config.yaml
d_model: 256
n_kv_head: 4
head_dim: 64
norm: "layernorm"
rope_fraction: 0.5
tie_embeddings: true
parallel_block: true
init_std_up: 0.036
beta2: 0.99
lr_head: 0.00585
warmup_steps: 539
decay_shape: "sqrt"
seq_len: 512
doc_mask: false
MLP neurons of a small language model. Each row is named by its layer, matrix (gate and up: input weights; down: output weights) and neuron, and shows model dimensions 32-159. Each number is 128 + 24 x the weight over its row's rms, rounded and kept within 0 to 255. A neuron's up and down rows have the sign that makes its largest values positive.
After each neuron's rows, "fires after" lists the tokens most often just before its 100 highest values on Wikipedia text that the model never trained on.

L5.gate189 [146 110 144 128  96 115 156 118 162 113 129 141 120 136 109  76 137 114 102 184 144 127 151 134  97 126 161 108 129 132 130 116 116 104 165 107 152 113 148 134 108 111 114 119 112 123 149 143 119 160 139 125 103 159 169 129 176 143 122 111 111 107 163  98  99 102 114 168 135  97 121 103 146 132 136 130 115 122 107 161 138  91  84 144 139 104 105 149  70 154  85 135 151 121 112 178 171 162 104 141 116 118 107  78  98 133 157 144 135 131  91 124 126 138 134 151  87 101 107 130  84 127 111 114 152 120 112 109]
L5.up189 [128  97  87 132 153  94 141 118 128 137  93 128 128 133 153  73 127 155 124 108 127 143 116 138 146  92 145 148 137 125 100  64 168 152 108 123  74  92 143 152 133  71 156 173  89 130 142 118 137 121 126 141 128  89 107 172 113 119 138  88 141 128 107 133 120 128 144 137 163 127 160 144 142 163 145 123 108  88 119 116 125 153 136 102 120 150 123 124 148 129 150 153 129 146 115 189 129 132 150  87 125  87 123 140 122 108 145 120 116 132 150 147 120 125 127 138 117 124  98 120 159 165 151 142 121 126 162  49]
L5.down189 [128 137 147 124 140 133 137 152 123 122 111 137 111 132 110 121 137 132  43 174 158 134 114 149 116 129 106 128 130 101 122 140 104 165 154  86 151 121 125 131 155 132 134 101 115 155 117 141 108 114 108 111 181 164 158 140 145 101 122 146 143 112 114 115 163 124 147 149 120  89 154 148 158 126 123 102  98 149  75 143  81 111 175 143 140  85 140 130 141 129 104 136 134 121 111 119 183 125  99 202 123 174 136  91 119  68 156 131 118 103 113  88 145 115 118 140  75 107 156 142 136 102 116 144 152  95 111 169]
fires after: "r", " c", "t", " p", "ou"

L14.gate465 [153 152 112 141 169 150 118 105 153 117 114 119 131 159 105 156  75  91 137 160 190 142 141  97 117 148 194 139 128  83 112 158 151 146 168 172 127  79 166 181 117 136 129 127 115 158 119 122 142 105 120 164 123 122 114 124 134 150 123 109  91  95 120 103  82 145 128 113 106 166 126 111 115 135 146 134 152 124 109 104 155 119 103 132 136  90 107 152 131 140 136 164 128 112 125 114  91 133 112 136  85 110 143 147 130 119 131 158 132  99 153 145 127  88  86 104 126 116 138 110 167 117 137 111 177 129 121  85]
L14.up465 [139  94 140 111 108 149 107 124 131 143 105 114 108 104 117 120 152  91 127 160 153 146 120 110 110 106 171 144 125 130 104 151 179 173 200 114 121 141 114 140 119 112 132 138 135 131 135 108  88 113  94 118 136  89 108 138 127 102 108 138 132 169  95 148  99 154 169 108  71 146  96 116 127 100 105 147 158 125 152 139 132 146 109 102 151 110  77 132 158 102  94 166 131 120  96  86 122 105  71 157  87 136 153 166 131 131 142 148 113 104  79 132 179 100 101 131 142 149 150 106 140 104 159 141 161 105 155 122]
L14.down465 [102 130  85 137 118 134 192 127  65 147 114 124 175 135 138 154 121 110 115  97 143  99 113 168 144 131 111 164  93 142 122 161 110 127 152 137 136 133 108 112 115 128 139 149 155 116 127 109 160  92 113 153 118 100  97 138  87 104 138  90 185 100 149 130 168 188 112 151 152 131 123 103 136 165 114 144  89 150 102 153 140 125 171 126 133  88 115 142 119 142 129 153  87 167 131 148 101 143 112 124 122 157 127 120  88 149 130 133 121 139 107 139 136 145 134  87  74 132 141 145 106 113 121 102 101 120  67 128]
fires after: "e", "h", " H", " in", "y"

L10.gate68 [145 119 164 171 103 108 156 112 139  75 110 179  97 103 132 118 182 128 154 144 145 101  82  85 121 169 120 129  98 123 133 170 126 114 113 164 174 135  78 171 131  94 139 109 128 176 124 124 144 151 146  93 123 127  80 164  92 136 132 119  80 133 144 160 141 177 111  82 174 130 130 141  70 143 138 155 116 122 128 144 128 136 145 111 115 140 125 148 117 172 161 116 154 158  81 133 136  97 119 148 149  88 113 112 138 106 101 120 147 128 127 152  60 160 111 164 113 130 153  93 166  92 137 103 130 165 155 144]
L10.up68 [106 112 105 115 132 152 121 158 118  89 131 131 158 124 102 112 121 129 150 152 110 156 130 143 139 171 168 127  88 152 123 115 119 155 124 115 150 119 151 142 119 126 132 112 114 165 116 129 137 123 136 104 144 124 157 130 151 133 143 160 105 144 131  98 134 124 126 106 150  75 103 132 141 108 137 119 109 104  80 104 137 107 109 126  61  96 162 144 152 160 134 134 118 151 149 121 144  82 170 104 112 126 154 108 184 100  62 104 106 109 118 126 157 156 167  73 103 135 101 131 105 128 117 138 113  91 135 174]
L10.down68 [148 163 120 104 141 148 106 148  62 131 152 119  81 144 134 156 121 115 105 136 101 135 136 125 112 105 105 145 129 154 112 134 116 148 136 113 105 151 106 104 124 113 157 105 125 145 119 132 147 159 117 144 131 127 121 127 142  79 148  93 123 141  70 149  97 130 121 142  73 157 110 116 150 150 100 151 132 123 128 124 105 142 134 149 173 148 142 156 119  78 181  91 122 128 159 121 132 163 135 149 107 125 171 163 112 144 204 139 144 112 144 154 196 147 115 111 165 102 114 129 137 132 134 157 148 106 121 113]
fires after: "ity", "ion", "d", "it", "ation", "ro"

L17.gate173 [114 127  64 146 130  82 110 117 154 116 130 117 140 114 166  87 147 142 136 150 133 126 110 130 116 144 156 141 100 120  95 120 140 111 162 152 140 147 193 137 121 160 110 126 118 174 167  92 153 105 124 169 127 120 156 115 148 141 143 159 181 112 109  86 122 122 132 154 108 132 123 124 163 141 110 118 177 141 155 117 158 125 113 156 108 162 128 139 165 105 150 169  70 143 134 135 133 131 103 101 142 128 106 113 153 122 133 151 131 107  83 142  95 149 129 118 103 154 129 152 148 152 100  87 148 102 117 158]
L17.up173 [102 125  82 116 123  98 138 123 121 161  97 140 112 126 153  95 137 144 147 162 109 138 103 140 112 130 123 137 101  94 100 112 144 165 119 148 148 114 122 174 106 104 140 156 140 149 141 148 155 138 137 173 107 141  85 133 147 135 135 139 119 139 139 142 113  83 159 167 167 102 147  86 120 136 128 159 138 168 120 112 155 170 126 117 148 144 103 130 158 126 154 132 104 136 137 149 114 126 126  91 145 147 108 109 112 115 137  93 140 169 133 124  95 111 175 150 124 103 146 150 104 144 125  97 135 125 111 129]
L17.down173 [115 106 156 105 103 111  99 119  59 173 158 149 149 145 148 152 123 116 103 118 145 156 113 148 125 154 122  81 105  94 146 164 158 158 171  97 137 151 124 154 121 145 135 120 160 172 114 111 131 106 131  66 152 109 139  93 113  76 163 164 127 114 143 125 115  79 142 119 145 106 151 119 132 146 150 129 119  82  97  75 127 129 147 139 131 136 161 145 102 150 121 132 125 138 126 124 168 126 170 153 118 120 113 169 124  78 164  91 104 127 111  76 125 142 120 109 158 138  97 171 128 100 114 143 103  86 151 106]
fires after: "t", "ac", "p", "b", "od", "r"

L14.gate564 [ 78 156  97 113 161 155 123 109 170 139 176 146 123 135 163 171 108 125 132 194 164 128 108 117 110  99 184 115 154 123  99 110 145  84 150 141 119 160 139 133  93 116 126 110 136 105 107  52 141 154 114 176 105 130 104 155 135 145 138 117 127 157 119 114 141  78 109 133 154 132 129 124 109  97 149 124 167 170 165  88 117 101 190 120 105 102 111 134 126 133 121 109 122 120 108  96 100 138 163 136  99 180 124 111  95 158 147 117 122 111 121 105 132 128 127 141 112 117 153 143 117 163 134 128 116  83 110 128]
L14.up564 [143 171 146 104 149 141  91 102 140 134  87  99 140 131 148  96 123  59 141 111 176 114  89 133 137 130  99 135 180 117 139 124 155 159 137 140  89 155 174 137 139 111 123 136 141 117 119 143 146 144 133 113 135 141 153 131  94 135 127 132  91  93 119 104 103  99 109 141 135 146 135 123 131 131 148 135  95 112 181 161 107  94 119  81 117 132 147 135 132 149 135 122 102 105  80 160 142 118 143 164 118 161 127 141 100 147 114 156 160 141 136 143 108 147 135 140 105 135 101 124 110 103 163 130 132 132 149  99]
L14.down564 [127 139 101  94 103 107 117 160  95 173 126 159 149 132 158  70 125  97 146 121  98  76 160 144 157 123 119 108 128 122 153 110  93 109 130  61 132 149 106  90  89 120 163 158 140 137  91  93 109 145 116 146 141 160 124  98 128 113 169 127 146 155 130  95 119 154 111 147 116 170  98 134 125 117 115 149 169 105 133 128 127 140 129 147 135 125 152 142 191 124 118 117 116 126 111  89 167 153 136 133  96  96 163  90 129 114 126 105 113 133 140 129 147  80 100 121 159 144 165 200 130 150 170 138 172 131  96 131]
fires after: "n", "l", "on", "ad", "el", "i"

L2.gate580 [130 114 133 127 120 113 133 165 178 139 148 157 100 131 112 157 203 152 119 132 123 116 123  93 134  60 153 122 141 123 139 130 155 123 146 149 137 108 128 126  99 106  89 101 100 133 145 156 120 122 150 103  84 147 113 107  83 151 105  99 143  77 151 114 106 104  92 136 107 154 154  87 156 168 113 134 150 129 100  92 142 136 117 143 130 158  67 152 106 132 108 112 152 119 153 141 137 115 127  87 132  90 119 127 102 129 115 134 142 131 111 137 130 128 113 103 119 133 137 100 104 155 131  87 122 154 132 115]
L2.up580 [148 171  84 146 117 142 117 132 126 132 108 140 140 151 130 142 102  90 141 110 103 165 154  95  91 103 106  85 118 114 164 146 100 106 133 204  94 134 154  88  97 128 123 117 128 124  82 112 127 155  96 108 125 144 135 117 129 113 112 106 143  93 138  89 124 132 135  95  79 121  79 109 107 155 143 164 112 141 110 117 109 154 116  93 137 105 118 140 114 101 111 159 145 112 149 103 125 147 110 120 124 145 134 178 157 140 163 154 119 113 136 134 146 140 109 147 130 157 133 138 132 106 169 116  76 113 115 133]
L2.down580 [131 149  89 142 157 126 146 114  95 155 124  83 117  96 142 106 139  80 140 120 121 167 102 149 117 150 128 132 117 150 163 106 133 154 119  82 121 107 161 118  48 128 109 122 123 110 146 157 121 139  92 116 121 133 131 105 156 117 144 148 145 137 152 103 107 148 139  93 104 134 137  65 146 133 150 156 117 121 138 136  96 110 101 151 116 144 116 150 139 155 122 120 112  96  96 147 149 109  91 128 149 148  95 107 126 135 153 147 127 136 118  95  98 140 153 144 147  68 176 153 125 108  94 162 146  98 102 161]
fires after: "l", " s", " S", "ul", "at"

L8.gate695 [113  84 138 142 148 171 147 149 147 126 161 147 140 106 131 159 175 130 117 109 147 130  72 112 119 128 130 122  84 144 127 101 171 109 165 182 126 127 153 115 134 122 113 113 115 107  94 109 123 163 106  82 135 128 144 146 114 119 131 135 111 126 116 151 145 120 111 142 132 128 119  77 137 129 102  81 115 171 168 103 129 100 158  90 135 111 162 129 128 155 164 173 109 108 110 121 136 152 137 120 152 119 132 109 101 167 126 124 130 133 139 114 140 146 129 164 123  71 153  83 113 139 105 144 141 136 127 150]
L8.up695 [129 148 170  81  99 181 141 124 139 123 118  85 136 105 112 144 137 118 120 102 138 112  67 119 132 109 106  89  95 137 118 116 128 139 148 147 107 148 120 127  88 131 107 111 131 142 189 165 124 131 116 119 171 149 162 145 122 157 109 128 108 113 140 145  90 122 102 112 142 133 169 137 148 136 115 153 103 136 126 120 144 142 135 122 170  91 187 134 140  92 137  80 102 140 123 124 179 132 135 113 127 111 104 187 130 101 107 133 156 187 134 121 130 123 120  90 130 143 106 115 135  77 108 151 173  88 166 133]
L8.down695 [ 84 128 108 164 138 137 121 145  93 139 199 138 133  98 115 146 137 120 161 127 155 142 128 109 169 114 113 142 119 147 133  93 124 119 123 140  97 149 165  80 141 149 154 140 122 127 110 139 144 101 140 122 127 117 146  80 140 100 104 130 121 121 161 115 171  75  80 133 121 143  76 117 148 119 153 114 210 144 110  92 138 114 159 174 146 129 136 110 174 108  82 113 167 126 145 126 152 113 138 119 154 164 137 143 123  98 139 125 145  99 124 129 122 166 164  79  89 115 123 137 115 118 167 124 102 143 105 140]
fires after: "an", "n", "in", "on", "b", "he"

L14.gate119 [111  69  98 123 134 153 119 124 151 105 135  82 108 127 133 129 105 126 124 128 131 135 135 150 182 123 139 160 154 141  81 108 122 165 135 146 149 120 114 143 110 130 137 155 134 124 120 108 103 136 155 144 119 137 118 196  91 140  65 128 145 117 135 119 116 123 143 113 118 128 102 125  98 109 127 134 162 106 149 103 159 107 136 129 126 107 158 108 131 128 114 154  94 123 125 117 135 137 156 154  97 163  97 134 147  96  88  98  83 117 164  99 125  88 134 141 112 145 153 140 128 163 111 101 136 104 109 162]
L14.up119 [114 132 101 147 146 122 140 110 142 111 130 109 136 147 144  94 128 141  92 203 127 120 123 102 151 130 110 151 168 143 100 124 141 110 143 151 129 102 132 133 115 119 112 144 128 169 156 104 144 128 153 110 152 202 137  96 193  90 158 150 117  79  97 107 161  83  94 142 135 140  81  88 117 153 153 151  76 126  59 119 170 106 123 132  82 112 151 114 116 108 116 141 114  90  90 122 109 154 120  94  99 129 151 112 139 118 155 137 114 101 134 116 154 142 127 146 144 121 102 136 132 175  79 128 104 129 142 115]
L14.down119 [109 153  88 141 135 108 130  91 127  94 173 159 110 126 127 132 149 104 165 107 104 115 126 155 105 123 164  82 144 132 121 125 149 130 135 100 147 116 152 110 144 174 123 136 111 128 118 119 125 135 122 117 110 128 158 127 122 109 162 168 138 132 172 134 124 102  69 121 107 133 143 121 157 172 141 122 130 106 138 170 118 146 162  87 145 154 145 170  81 176 129 132 135 112 143  92 148 129 118 160 102 131 120  72 108 119 152 114 120 144 112 132 152 138 155 158 136 133 124 104 158 100 145 135 156  97 106 149]
fires after: " re", " ", "h", "e", " d", " be"

L4.gate118 [125 133  94 180 129 109 123 106 166 127 102  86 101 138 115 139 132 129 118 137 140 102 111 135  74 164 192 154 129 105 101 121 136 149 165 117 118 120 121 167 124 126 128 134 153 178 156 109 132 139 165 124 118 105 138 135  78 121 105 131 132 141  97 179 114 115 134 145 112 155 115 128 132 134 156 140 119 107 148 127 141 116 124 166 168 138 148 116 136 133 133 173 147  76 136 127 129 106 103 142  95 111  96  85 101 123  92 134 123 125 100 124 125 137 110 125 106 134 140 118  91 135 110 157 149 160 112 140]
L4.up118 [119 138  96 105 111 147 103 112 148  98 148  99  94  85 156 154 171 136  84 109 122 110 118 138  52 137 155 132 109  87 113 150 155 124 134  97  94  98 141 142 114 141 119 129 147 108 100  88 134 168 162 112 108 108 156 132 114 131  93 144 143 134 107 167 125 123 166 116  99 121 114 148 131 105  93 109 110 104 185 164 145 126  98 135 150 141 158 125  98  68 169 128 129  83 138 130 142 106  77 148 126 172 126 132 118 115  68 123 125 162 101 139 144 138 153 139 159 110 120 102 120 130 121 143 150 154 137 103]
L4.down118 [ 83 129 140 109  78  91 105 134  60 138 168 102 130 107 107 184 113 120 144 112  87 145 143 155 152 129 120 153 121 105  78 169 159 125 125 108 107 120 150 147 133 141 139 157 128 134 128 116 121 140 137 110 143 125  97 100 110  65  83 151 156 115 170 135 136 134 155 109 128 139 143 156 117 139 117 153 111 142 139 109 164 133 130 120 115 142 116 121 139 112 179 147 142 124 140 109 137 133 110 153 149 138  86 119 121 141  86 128 118 139 113 120 156 195 168 148 148 134  97 127  84 129 125 168 164  83 119 137]
fires after: "ec", " P", " H", " t", "e", "ot"

L13.gate101 [123 129 126 115 129 115 133 126 144 113 120  95  98 101 123 151  80 147 120 131 101 150 133 129 107 148 146 141 130 108  95  94 129 146 137 139 104 111 112 135 119 163 144 150  96 115 101 141 136 149 100  91  85 146 106 160 105 149 115 130 124 104 124 104 158 174 115 140 140 124 151 119 167 147 150 117 194 113 114 125 178 112 137 163 137 178 107 118 175  99 127 196 120 141  95 157 110 120 153 139 121 134 140 123 124 123 130  90 119 143 134 111 113  95 117 143 165 145 152 138 132 130 166 138 182 131 148 108]
L13.up101 [ 98 110  88 139 160 106 104 114 118  98  90 128 158 116 153 129 135 109 168 169 131  98 135 150 147 105 120  82 155 153 155 148  99 142 138 123 159 126  71 145 147 109 132 139 167 162 111 131 148 161 146 114 120 172 133 134 146 119 112 140 168 133 164 125 133 123 118 154 134 105 139  99  87 168 128 143 126 109 114 120 139 102 147 118 121 128  97 136 123 126 155 160 134 132 137  75 153 134 140 133  97 117 159 118 179 156 114 138 113 153 172 102 100  95 124  96 119 124 132 115 140 121  81 120 129 151 125 122]
L13.down101 [138  95 154 132 119 142 165 190 136 131 130 108 120 119  90 118 158  97 141 132 121 161 140 165  84 131 187  92 134 118 144 140 138  81  79 139 135 142 130 167 132 145 134 112  99  86 107 127  99 118 110 133  90 159 116 124 165 119 170 127 103 175 159 107 100 183 122 158 103  99 141 101 136 141 116 129  96 132 133 140 111 115 180 128 166 126 150 144 107 129 136  78 137 118 125 129 120 136 101 132 134 161 100 155 120  99 127 145 122  93 107 114 173 139 105 164 118 114 117 115 155 112 119 146 144 138 129 116]
fires after: " ", " in", " was", " re", " is", "un"

L7.gate627 [109 156 144 139 128 128 155 128 164 126 108 129 115  93 116 113 105 159 136 170 142 108 157 157  74 159 111 130 108 130 134 148 185 125 153 130  82 149  89 105 133 137 140 154 122 101 143  49 127 147  97 112 166  90 155 159 165 136  90 103 103 133  87 134  90  94  90 163 146 137 154 116 156 144 158 136 138  96 102 145 135 116 136 123 148 140 109 120 121 162  87 141 160 152 122 103  95 125 141 102 120 123  78 121 109 102 109 182 117 105 103 151 107 120 114 138 134 120  95 121  83 113 149 101 118 138 175 109]
L7.up627 [104 122 133 167 103 143 112 115 145 112 105 122 155 158 149 122 156 104 111 114 116 104 113 133 132 103 140 141  99 142 115 105 151 143 121 120 129 148 110 159 157 112 187 155 112 145  81  99 106  92 162 113 138  70 144 165 121 106 148 177 136 126 121 139  93 129 120 143 126 146 125 167 100 160 110  68 151 104 133 102 126 104 121 104 105 150 154 120 157 138 164 137 155 138 103 170 106 157 148 139 143 134  69 146 100 173  69 111  87 141 109 128 126 140 166 157 132 116 129 135 127 144 133 106 156 118 109  96]
L7.down627 [134  81 107 151 161 154 105 135 111 112  99 135  98 172  99 152 139  96 128 118 103 129  92 150 121 130  82  98 133 159 103 152 125 144 130 136 155 115 131 100 104 146  88 113 147 137 134 168 186 148 170 106 110 135 125 137 169  71 158 123 125  84 117  92 108 126 161 152 122 122 121 153 143 128 165 134 140 162 128  95 132 140 151 166 155 106 132 117 138  71 112 154 149 141 147 150 142 128 111 119 115 102 118 100  90 151 183 108 116 109 123 119 120 129 112 100 123 151 113 166  94 118 100 141 104 119 119 143]
fires after: "ou", "r", "x", "h", "th", "u"

L2.gate410 [ 86 147 122 130 106 132 148 127 176 100 114 116 134 122  91 114 113 152 104 153 207 136 138 120 119 120 149 101 134 100 137 125  98 135 142  78 164 150 121 115 123 136 130 111 125  75  96 119 103 154 146 154 148 149 146 147 142 137 146  96 117 131 172 113 116 102 134 111 162 126 149 135 118  92  79 131 123 122 167 148 144  82 133 138 141 138 132 169  69 167 104  92 157 101 143 128 142 113 130 121 150 123 132 100  94 146  79 143 108 108 101 130  94 155 167 110 131 105 123 141 163 128 152 137 148 183 128 124]
L2.up410 [ 80 133 119 113 135  78 152 110 122 124 150 130 156  63 104 104 158 187  88 148 119 104 150 136 140 142 105 116 128 156 103 147 134 131 124 142 164 138 120 113  93  92 111 119 106 144 123  88 170 140 124 179 110  93 109 165 140 130 103 167 108 159 106 158 128 138 139 154 158 154 119 124 142  98 126  85 133 150 155 161  90 123 114 125 154 138 139 164 139 120 118 121 127 136 134 117 142 137 115 106  97  95  76 106 132 125 134 124  98 158 129 122 113 156 151 118 129 134  95 114 160 112  73 149 162 138 176 179]
L2.down410 [174 123 124 136 158 119  86  94 101 141 116  93 165  99 149 125 120 158  75 168 147 106 156 142 166 116 139 165 167  84  99 148 112 174 107 140  98  89 118 128 141 143 158 123 133  98  84  89  90 114 136 140 118 156 136 116 108 146 100 134 121  90 128 118 142 110 127 106 145 113 136 172 143 102 122 144 172 107 125 130 117 101 132  91 167 147 125 115 136 132 138  90 127 140 135 139 119 119 130 127 105 128 135 155 146 138 100 100 103 124 202  91 124 138 131 119 159 142 124 162 117 140  97 142  97 104 126 158]
fires after: " L", " l", "on", "re", "ran", "an"

L7.gate149 [ 95 104 151 146 115 141 141 131 127 118 135 157 129  99 143 121 106  95 153  92 137 119  85 143 136 175 131 123 164 166 149 124 159 110 156 132 158 158 140 155 163 157 166  65 129 143 116 124  92 135 111 154 108 150 111 135 110 155 156 147 119 136 110 104 142 112 135 135 119  88 142 163  85 152 108 155 161  99 132 129 148 150 106 128 107 158 103 117 141 143 122 126 144 148 113 148 126 159 161 132 157 173 119 123 113 116 109 131  94 111 144 154 117 150 128 159  82  96  67  88 106  87 183 112 112 139 112 135]
L7.up149 [100 130 143  83 118 115 110  95 138 157 118  92 150 179 134 131 158 138 105 111 137 148 107 128 128 115 131 123 105  64 122 140 124 156  88  78 147 122  98 179 155 133 105 143  87  82 160 121 133 113 152 138 169 105 123 123 136 114 121 103 167 124 113  95 171 123 143 123 139 155 150 127 187 115 177 127 105 139 104 131 137 129 109 159 117 132 140 160 184 148 112 103 133 113  98 125 119  89 151  85 102 136  94 135 139 172 123 158  89 129 117 133 103 180 140 139 128 149 121 157 103 127 149 163 148 146 139 121]
L7.down149 [164 115 129  78 149 152 155 141 117 146 123 159 120 113 155 139 137 170  92  94 120 105 115 144 143 170 126 103 131 116 122 156 142 144 142 137 125 145  98 174 154 125 149 108 153 151  78 102 102 136  97 150 126  83 116 143 167 101 138 132 109  81  83 108 120 144 123 146 133 123 123  95 134 119  78 179 153 121 168 141 142 110 145 175 147 146 143 148 133 127 108 100 122 133 109 144 128 119 108 143 152 128  89 157 106 112  89 107 129 119 118 146 139 120  80 160 146  74 128 111 181 114 137 110 118 102 124 155]
fires after: " w", "W", " W"

L7.gate216 [102 158 121 158 138 132  88 101 148 124 162 164  84  93 156 154  90 129 124 138 140 188 116 128  96 104  96 112 155 114 126  97 160 143 123 151 150 131 113 102 105 154 129 146 105 133 137 103  73 120 116 139  95  84 116 144 127 126  95 120 122 126  86 146 141 111  77 109 134 125 138 166 104 130 125 141 165 106 129 114 175 114 116 167 121 154 193 135 100 151 115 116 151 102 139 154 156 171 128 144  98 172 132 117 121 109 122 129  93 105 108 129 103 160 121 140 122 143 116 124 161 150 162 129 116 108 115 155]
L7.up216 [105 151 111 167 149  69 124 121 131 104 157  87 125 102 100 159 126 112 119 130 145 126  95  98 135 146 144 149 168  91 153 142 130 159 125 157 133 146 142 154 127 133 121 146  87 116 136  81 142 129 133 129 148  94 136 106 108 126 112  98 106 118 101 160 108 141 146 163 128 151 106 174 108 125  80  95 142 117 156 133  93 114 163 133 108 140 144 129 129 118 154 119 133 135 130 166 155 122 122 171  93 133 117 139 135 108 101 158 113  78 162 151 103 116  97 118 137 117 105  93 191 150 171 154 146 149 162 106]
L7.down216 [119 140 131 108 130  99 153 140  78 145 121 111 131 134 105 130  88 128 142 112 113 141 158 168 140  96  88 146 159 120 130 138 115 147 120 174 132 116 101 131 120 128 131 173 133 146  98 103 126  95 135 122 100 119 120 135 141  97 103 128 163  99 114 126 119 145 133 119  88 150 159 118 131  89  96 139 123 131 103 150 128 125 142 122  85 134 165  73 159 117 111  98 142  86 128 141 121 154  71 126  83 141 140 143 108 103 128 122 105 153 106 138 152 168 125 100 202 101 116 148 162 110 121 123  90 116 145 110]
fires after: " M", "e", "le", "ic", " V", " le"

L4.gate162 [142 125 118 218 106 116 151 167 139  99 128  83 138 172 191 124 111  94  89 141 147 132  98 100 119 145 111 148 119 124 110 122 152 155 142 165 118 142 148 153 130  82 153 101 207 151 106 152 124 119 140 135 126 133 130 141 120 136 113 108 131 113 107 115  98 110 122 107 104 125 141 137 153  90 109 165 137 126 139 122 163 130  96 183 143 162 103 163 152 128  88 150 100 122 112 131  95 125 113 135 116  86 103 126 103 100 111 133 109 121 115 133 118  75 134 151  85 143 119  92 134 103 144 140 144 138 120 145]
L4.up162 [121 119 141 197 115 114 145 150 126 111 118  97 119 171 147 199 126 153 116 128 115 191  99 109 147 150 144 116 105 105 119 136 114 184 153 146 137 164 139 130 128 119 147  89 142 146 123 155  68 137 173 128 137 108 121 139 109 123 117 118 130 166 121  78 146 112 145  98 111 127 134 118 133 138 139 150 160  93 125  90 156 123 127 155 104 148 102 129 151 126  94 151 143 131 128 117 116  89  95 173 125 108 118 123 117 159 135 146 119  89 119 109 165  88 138 143  94 110 128 136 118 132 136 157 163 153 150 156]
L4.down162 [119 136  91 154  88 145 167 137  93 117 117  90 194 112 157  95 145 163 130 145 139 145  73 104 145 139 116 104  98 146 127 109 154 137 129 140 138 152 135 133 116 132 168 140  98 103 150 142 150 106 115 117 113 111  98 142 108  52 134 139 136 120 130 128 131  91 153 124  83 159 148 117 190 117 141 151 158 137 111 112 144 156  80 131  96 120 107 127 145 160 143 160 151 124 124 136  98 142 136 134  81 115 135 147 116 175 154 147 106  95 129 119 162  81 152 122 117 161 129 147  97 146 142 160 151 166 142 110]
fires after: "o", "e", " s", "ic", "h"

L5.gate675 [110 133 106 123 137 144  91 152 142 145 100 119 108 127 118 127 114 127 148 136 171 161 124 116 138  82 106 124  88 133 147 102 146 111 110 122 112 109 109  89 124 167 141 149 157 131  91  99 102 117 129 165 119 136  97 138 133 128  91  95 183 157 125 150 128 128  95 112 182 143 160 107 160 120  86 135 110 114 121  94 162 112 128 127 148 124 129 149  87 135  70 120 171 116  83  90 160 146 130 122  91 140 107 134  74 127 120 119  94 116 159 116 112 125 151 103 124 160 163 123  93 128 151 118 123 112 140 140]
L5.up675 [112  98 117 144  93  59 152 109 153 133 160 123 166 132 153 131 123  97 124 137 139 124 159 115  90 103 107 110 159 116 149 121  78 138 118 128 115 165 109 160 101 112 118 138 107 138 108 118 134 114 104 117 111 115 109 124 113 105 130 134  92 115 149 100 122 113 126 139 160 127  97 143 107  86 124  95 148 142 112 113 112 101 119 117 161 155 144 126 114 168 126 129  79 152 136 126 103  95  61 108 132 124 137 138 164 126 158 107 168 108 166 121 164 127 132 103 139 135 148 125 142 150 143 132 150 120 116 121]
L5.down675 [126  93 119 150 160  97 149  90 136 105 126 113 175 141 102 150  97 155  80  87 149 135 119 148 111 160  81  86 155 130 112  92 129 155 157 177 106 122 108 136 205 132 179 111 114 129 125 111 132  95  92 123 137 127 117 118 139 101 122 151 161 123 132  98 151 121 127 165 144 129 135 163  86 169 128 133 137 110 108 147 133 131 106 129 127 148  84 115 151 125 146  83 140 148 129 109 160 119 159 136 115 118 146 165  71 155 146 113  96 115 139 135 150 104  98 122 136 114 119 122 145 120 128 123 123 143 110  90]
fires after: "at", " l", "an", " L", " le", "le"

L14.gate230 [102 104 125 152 150 113 118 125 171  97  82 113  94 125 160 117 135 105 134 105 104 139 126 133 100 146 199 132 155 131 130 123 116 160 173 123 115 135 162 143 189 133 107 116 124 146 106 133  58 162 130 147 125 118 170 129  83 139 110 126 129 173 101 108 148 166 148 167  89 167 171 153 123  94 134 110 112 124 154 118 148 156 103 124 154 112 132  71 160 108 102 161  78 126 135  94 137 109 184 141 108 130  87 116 124  84 134  64 128 120 149 137 126 165 117 133 136 127 138 130 137 154 149 144 111 143 111 138]
L14.up230 [ 91 123 112  88 144 105 106 160 129 122 103 111  74 161 131 115 117 132 138 115 120 142 105 136 142 103 163 143 107  93 129 146 138 177  58 105 140 125 170  98 147 143 159 153 133 122 125 126 126 127 124 158 116 102 106  94 130 133  95 155  62 133 100 111 115 118 117 109 144 101 122 149 119 174 101 137 151 109 139 179 141 143 142 148 145 163 113 132 122 163 105  82 137  95  97 133 105 134 149  87  96 155 117 141 105 126 135 129 115 127 126 149 127 145 117 137 176 100 125 121 121  98 126 175 119 106 142 119]
L14.down230 [109 151 154 101 172  99 132  99 181 140 141 161 109 134 137 165 148 123 100 129  92  89 115  99 121 167 127 142 118 134 133 165 158 152 133 155  83 189 126  94 137 121 146 120 132 109 108 136 114 150  61  86 110  97 155 127 121 137 165 148 104 127  80 139 114 131 152 172 129 190 113 142  85 149 120 129 126 105 162  95 161 128 177 129 179 177 139 124 110 153 130 101 124  85 146 133 160 130 108 117 137 123 118 124 120 139 153 129 106  96 169 149 154 153 134 128 137 109 155 111 121 106  71 125 144 177 129 129]
fires after: " w", " b", "l", "o", " D", " W"